Part of a small language model's weights: 8 heads of 32.
MLP neurons of a small language model. Each row is named by its layer, matrix (gate and up: input weights; down: output weights) and neuron, and shows model dimensions 64-159. Each number is 128 + 32 x the weight over its row's rms, rounded and kept within 0 to 255. Numbers have three digits each. A neuron's up and down rows have the sign that makes its largest values positive.
After each neuron's rows, "fires after" lists the tokens most often just before its 100 highest values on Wikipedia text that the model never trained on.

L5.gate136:191165103156138149071106150138157155127133187195123113140115111104174106095096120162097065130119176214168078096088103107158130145138136136133123095127117118157137135122132086142101116129116122141126122060096093090060163180155149094170117112136078115154167158154133111133095092149102085126
L5.up136:151184132194079108104117196137194073086168153193143137147177105087135101147190100187111085192132130167130122129087142132218124134118125132128123180079143148097198133165140144121113074123141090134131122070139049222145156118146141108095141117177142105159181081125048155152145102085144140179
L5.down136:129118163102125106141154149086119141136123090164130107157120107116089076142139130136148080139127112149157136137093095166133105135178122011129078131145125167080170085107191189140077077110156130134137177121102090115090155101139145122084084125197121105147138147103110167127176193155145108117
fires after: " |", "7", "4", "8", "2", "3"

L9.gate95:134124154096120104118149113140095152113051155159086185142136085147180084074163138157099131102124175108112088170210128124161126064121057154116110146147138111133124077167166109114172122076131120075150102092172111139151210126117159116112112116135098144138128122098095148139153118121134126177
L9.up95:115104092049116163138136147096083102062111110139143166118166107117113053083174120104100112125145145142153142119167078106163090107102095169139053120148151120157100129141103124158161109098112112127132154168137121140160109100126152116101144091189120199093137119156120117116154120065132142150
L9.down95:154071158145083124138064160151142131098211135171113082126118122172131143193153094173160117122078102149113123182109071179118121162159131170052059181110077077131169106076118097087133187141094138146149092114160104075160117137100089116132097092100115109109097107118128125186165133110128131167
fires after: " comp", "c", " D", "o", " d", "d"

L9.gate571:102139115144068104111149127123103153120092170104128183124151191129170163127104068159125124145178093144171108196117093134132112113093155102095122064154170156065130162124071092097177122157121084168147098142121081069147148165110187171098127130117107147115109108093132129136108124111125127097
L9.up571:171127144116107125125081114089140125182099071111106133091137134136150124128193185075129098142093053155125112132156139098095097130138129123094159077165108151115108105137107107119152132142123087116127167126105117076119250191149124171133103097115127138160035186149122142162110159107120141220
L9.down571:170075128131106192084156162142092142170142151119070134090135141160140133105136146187078166144154125076086109124127155202157115109120130052122053064165110153172127108160138101193158121156165085075169171148095117167163110158172099096153116095127132128129120121118122102090150173160127118075
fires after: " w", " (", " W", " c", " m", " f"

L13.gate680:106145118130108115044159104147126158085204147087121126143081145219124190110129065139124087106107132081106129139059083128155142105098099140156133107145131203176133119178164114137138130150160127143166150145138154142103125121132075126123114090139142065152077183161085142126130142066108141135
L13.up680:150132062147156095133113124123133125105178142083125145086112123165115151112149111106136116119102079130121142139087066135151117131120134112154124112100111092081153123136182179133138179143140134142170166089180109137094088151099097176160091149071142129145096131168120169076140131072201099137
L13.down680:148109145101157177197194104126117134125142186128171190184032130139104135125108153089112078098075058095107156112142145180101131124120157060115128124183161138122072084157118130151073107215141122121123143113155104107111130158144114194209149145112146134138123037169097092071089149114122138143
fires after: " wh", " be", "ing", " st", "ed", "art"

L13.gate119:138104158099127160153132149111130178165097122151114195123183121146131073137150140182100136094152165150105118198098136177165166104081115159159094104188099180173138134150143146119132086124141130184172145190116119078156138094176116144093136106132154135172119123091144047141166154212170159121
L13.up119:135137131062149094099083111126176166174090102114127150134139160154147150126142180084119093141120120103185127152099163115109114164196058165122177124128147129123104140094107124127077061142062098116112138155128141121129152168186118173030174135185144076138157160211074124114119145134090150149
L13.down119:132213138094127173140085134155121175183125085109174182172137153125127136136147152104171132121093138164127135103198135117087161152157048171186153071132153130126106134082161160099126129108176157131193160168098108133122119098117064137140121179175132083148165145164166084131112129158149121143
fires after: " C", " G", " c", " M", " R"

L11.gate789:091097099102136112114149065093109126126137124141196110122138085102112140121133150130163107122087153083123087199103090138098203147128098156113116102138133125088091122110131114090133103121146096077159111135129109077155149113127146127103122139165123061139160117093107086146126069166128176093
L11.up789:149149121105126091161164142167131187111039170108071120178106135104131120145199078101118125188093091131158108119143136175106130120113159144118156164099101075121118157198151161131085116110139144158087083176143164081068099183117145143148090108127169118164193175114124160126084130158072100198
L11.down789:091161141103117140180187174095121117157136120061179125130144172120113164173130131111135123130078167128135196136149133111110096112171097209133121133064160139137125120105107118122123128099145119110120136124142110096123118177133097099180156153078113166162111184143124110130101115153150126104
fires after: " c", " C", " ", "O", " N", "o"

L3.gate744:131168121161053133123141134128169161136085147119097150137105176077115072122125112179164105115092138181183093050109188140131151149112169067161091143133061134100173124117129136104127156131103155136135183124153114028106158175146208161090151135119174095145110140155102125147128125173112108087
L3.up744:137141052135128181119152162160116138107142143093089134128112082169152142097152145141112144123122111107198052110116146069088143194166120099119128130142092186121132069125204169133070135165158162110078105120161105153154149132105222168088140101126148087152118128105118141090081118181139091139
L3.down744:091140129085111188123134114050093193110129186100180126135096202107121121104151102083071114147128118133109146127152152150151142143100162000128124140189099148146128073070133082178112129053096109130117157131120130161152188131162125132100162153118113130191118109113083146167128085107154130107
fires after: "2", "1", "0", "4", "8", " "

L9.gate652:074124135110139081126126088111149150170148115078156123148078089127129134138149109108102126098121076115151092136089149115170158137045110152151191098088092159137186120114125148120104156118099112111162151146123144136178128161118119211124182133155141164119140137094127167113108077126159159097
L9.up652:096114122101124132117164163038094089133062128070203123067101117118121159105121119099157129116126131133111127121103096105130122150106119079159136109097141112144107135156099231082069158095097110180127108142073101130094142081222135139114150157194184102127164110130146106182120194084132138077
L9.down652:101162150148141133118114162150091109125046155099159173083154168171175086132149083097109142129163124093198148088164184109129149114133130140116116109116127110131159104152081147107204100072149104164146158162059119161118124088147125121067128125120120143121098154140193107157151182135121116119
fires after: "ar", "m", "y", "ur", "ot"

L9.gate140:143138089101135109075181088130153078162093110125169133100179072115128126141158129126174151223085124076168184121137114137145140153175166130114152093178136093097126168123149148154093160108124112164091158120122128074123185149139105073081117139138123065120120119118148088109115117146167133115
L9.up140:155147138133129160126134129133150173167098097145138135091114085106131152151149097191095075020156159137194147091171115149149156128129153155094101101076118124139118128088122164099133104130167149174129155076106112121127103097081082123109177191087145121135180120091085116097175169154146107135
L9.down140:109133121157134147124125135091178117092163130153160155158100094105185106151188127185152164126146101135117135083110131118143091133075193153134184175078097076151155154115165075139151119111097141155154117104068096122125134117115036091207075131091156111106107129145113108121179149155153135093
fires after: "ric", " Com", "ic", " Un", " In", "mer"

L11.gate431:051151164116128098153194130173107165074143136108146156131084164127154136150123082131113110094132183108123053142109152101095156088098096175152157117123115113107077104171132145155144161128127073124072116134185144166177141161122163123098117163131139102145116149158070106075151189118120155195
L11.up431:065148098112138106090123104105136135173107079093178099110117050117054176151063129119106153108115117082163113179088095145122135079060137148139043094114141173089120196150093147153103086132084124160141064129177185146142118118128180128123130144113136229131162131110099145147132125126141064129
L11.down431:124145153089106151162088141112131096124108119157176145110120148229152153083096107132127175115127141169159125168121116127137083173136125255193140129110153190122124121149110139116134106111122086139096086069091131116088129146132179201125148075039115178093150124156103099072105156113134128133
fires after: " m", " p", "n", " H", " h", "ar"

L9.gate517:072076144125095122058165118119158120144184138123191158133113076062106149101130104191160184109144138043134133097153112090109096075088109098049112127135168045104129100157117196085128148075115144065129097084147097089142118118147173122131076066157127129159103146132122089175104072153125169128
L9.up517:157115108115110175206140092101165132104092145106093144055118164100103124192165136176142098083131142122106142127142108073147133104147163083126107142193139150159127156138122147182173186142130147093113148106119137139078142140153168116104095133152166119159224106128117164144165123110132141118
L9.down517:106117096115152160091107089103140140084118110133064108163084079169075161121108139125113113120064137130100086111139093137076099142136111160135034141105094107123124158091115128147155131061091125132138111136204124082124212122120130127137078161077133153145142150121106128174114162161169119101
fires after: " d", ".", " v", " D", "iv", "im"

L6.gate82:122125115142088118117142130133122149152114125141163140134044173129129091142135148172162144145113125050163114120093148108108167162177141176097120172114103156142139125144159111169138092078148106103142135091173115052133108141144122156159113092156130137190077134170165170113099122103132218088
L6.up82:147141095124084135179084156118158179099082147201110049119119157129091130093058160111140099150166090090096081083132115106184141101134122136170165153110071141026164119187133100128128175136110109125106146140148159129147100081151071166132137123161032141143151132165163095135116111139073162146
L6.down82:111073108124036111168123128191112127150110072144129108145088181199048155112140116136096107170105090085115155150143077180097139123087119161097100129089096132131171115145089146118140138116168128103142100095104094063130140137146127154134172140120117123075154112181164151169162139126109096132
fires after: "\n", ")\n"

L3.gate546:161117176130127103075101178123142104178155070177095178122100131093122159088106117160120114130144108165184043102089136117124175147129145129134076118099104110110194158127132077109122124110104125085123079101178107118111074125078129123081159136037136173151096170111144126130123065204081072124
L3.up546:125111108123119116050099134120127112115151135137157178204109194112131144122165126163118116168099109138151111087107146140192173154138139144169121131103131104048106162125081035141142134105075127124109061134205186155086079133095061119147157077160095130186162134122141122146158130194120152076
L3.down546:170116122178133169134145135018147135149143107129135156146122097094165115163105123117096108182080181154198121115110137128103127135128133062134120137112094132138173138178156144150124154127117169149120145154107119082124101109148084157121099140122103129135142137107115154104193184133114054126
fires after: " |", "3", " –", "1"

L9.gate442:106143099116152128183145088143130169151104100115176120082059101108171100128167089074110124206086054098145156113118137150119087126060128135200152115163089154153128104140140171108145177126075075084138070127089106127118103156156120159120162126182158148153182167131082199156174093149060164185
L9.up442:168117145124112094172160139083119144108063064110147165130155133113115134149167146147117160130058129100133114097121111120188099102050105120128179136134104092125125149144094142166106116074105159113124154176139136141121162145177159157135138138149119142151122115091136151126087118119181143146
L9.down442:124111119118074133106120181120125181106143107132171117063120121076150141108087101139203129107137114139115068103122222140106099152164100132106076115150158126128138136084135165134172175142139180146121123103102161196058146127114192114103128181083189127118142127058139126102115094139116119130
fires after: "ar", "on", "al", "m", " con"

L9.gate967:138107126141119113147145082169114112175145148080076065185125139102130137101246094143162121119106094023130066192181118123135103083141092149137102178167136170123141111156135171181131127154132152103081119147172147124104095167147160139185121085134153143144126156104152169128101133111090142068
L9.up967:150111096148119147137142158123098156129120165099120072167131162132123100111130185141126098153176097099111112119164096109070139158106126167095127109204116130123048140181163135165133127094150134167108169091154138162184100088157093131153120132143153119118116165130139158156115087050168116141
L9.down967:096100147126099129146132087121137164106112125135074142162096161172084138147188140127143121136101131078065171092181054148081130139139079115071179194158155099109133133171103175173113127140120123193102131134111102166151113175125106169123137060141137103110119149148120142063148079077137151184
fires after: "\n", ")\n"

L6.gate420:115132137213179159162132137132113161118194155145085133096154162092118116186098137130121135128099124122129047146078160160128121079136109150158125071143166174085058161135193112091109139195103155084125170105101173136067146131080182146152103085152108111184080079167087123103119124167122141198
L6.up420:154170098111144124122113106106151112150148113122171080154095128106123143127058138182136115093118136114120144193157106149097159110109106110163121083111133143130056204187077109117088161146136087148172091131155109133134146132079163161093221125163186178140094142125133119176144125122180094150
L6.down420:086117077138133141092066131132134144189168130146126107161120139102067097134162132141092158164118070096094123155120165175111157166122123133136117148112137074142188128144181094115139156199120093110147086104112103140170158096164102092130119132151141100166108087086125136112150145113146106141
fires after: ".", " H", " h", ","

L13.gate94:145124107087120101158123097030174114131142128214113087142120082149091098148156139122179160115145102105173135157110133117138148125090103142157135131098174083122093109158119154094227143113072127143148125135120141097183114137134110139180127198146068103128157092125148128087131139157189079110
L13.up94:149156139135128123128143137204129109100136172156149154194051100081097148143146140080168103103176077091138078086159166101131141108121196124090133085115132140115129192135129157106095112103148138119114103154164188147106141110150169180140094177131116103145170112092200139127088134128111090107
L13.down94:151127139139095080102176133114157154150105116071044152160139125073139131151065130189131060072153120169160118096112067150148120143138093042133127091136145162128153127127143132162166106107128201097135180157170084066103122148152166052171144130126084120097101154142150153160102113084145110166
fires after: " K", " C", " c", " P", "oc", "c"

L6.gate171:071134108119095161103182163127109187110132144148140112126201133174130111101132075164129093162086110190159149121138144117094080033140132134171146110112110123117121156116072112137157099194103130109176137115148151109136131140130103118086160141129160099112114119105152077114123080109113062122
L6.up171:112133095049063094144139140142118146140085159109118171160155097130114126169143117144130223070128160091110142151171127139065129105116089133149123125183044166140082160160110107087172154148111098159153094103125162091112101133158085116154089093109090134138107185135118113119160110106173086146
L6.down171:096098129177121134082154139154136099140174144104128119083103093147100132087110114196113091106165191154099112105154159057158135084154125112161103134161138157189123105117107116125142068147134170088188137144153163137198153137146138114119110172133142126041126151074136087155140159094087127136
fires after: " was", " is", "ame"

L11.gate898:130158094121137196113141099137123155121149170107074172087138131142137184139127116082163112115136129109139126163088137182092123070125166148146089132185124191125123166094102115194183154091093094138079152166130153133113134175144121162096134118137107163170106124136130095199104123066077131105
L11.up898:146154109162137041143155098105121121157168060166102143114109106144139138149110089110156139144148150199156070139133164118167107128175077131146121147104105126110137087149129137164107131151088170159097132132109152105103163134173073103095091147145159143102066160136114154142141170105131132158
L11.down898:126185163098130119125136099174086148164163141132129174144107130194146073128103145100135143113089122164116128084157077147156126105137131000117098092124121136117113114101105143164138151186165144136117159170143179154101148129170111142149092118150122128113126135157083169109127134077111152118
fires after: " m", " c", " g", "ain", " st", " be"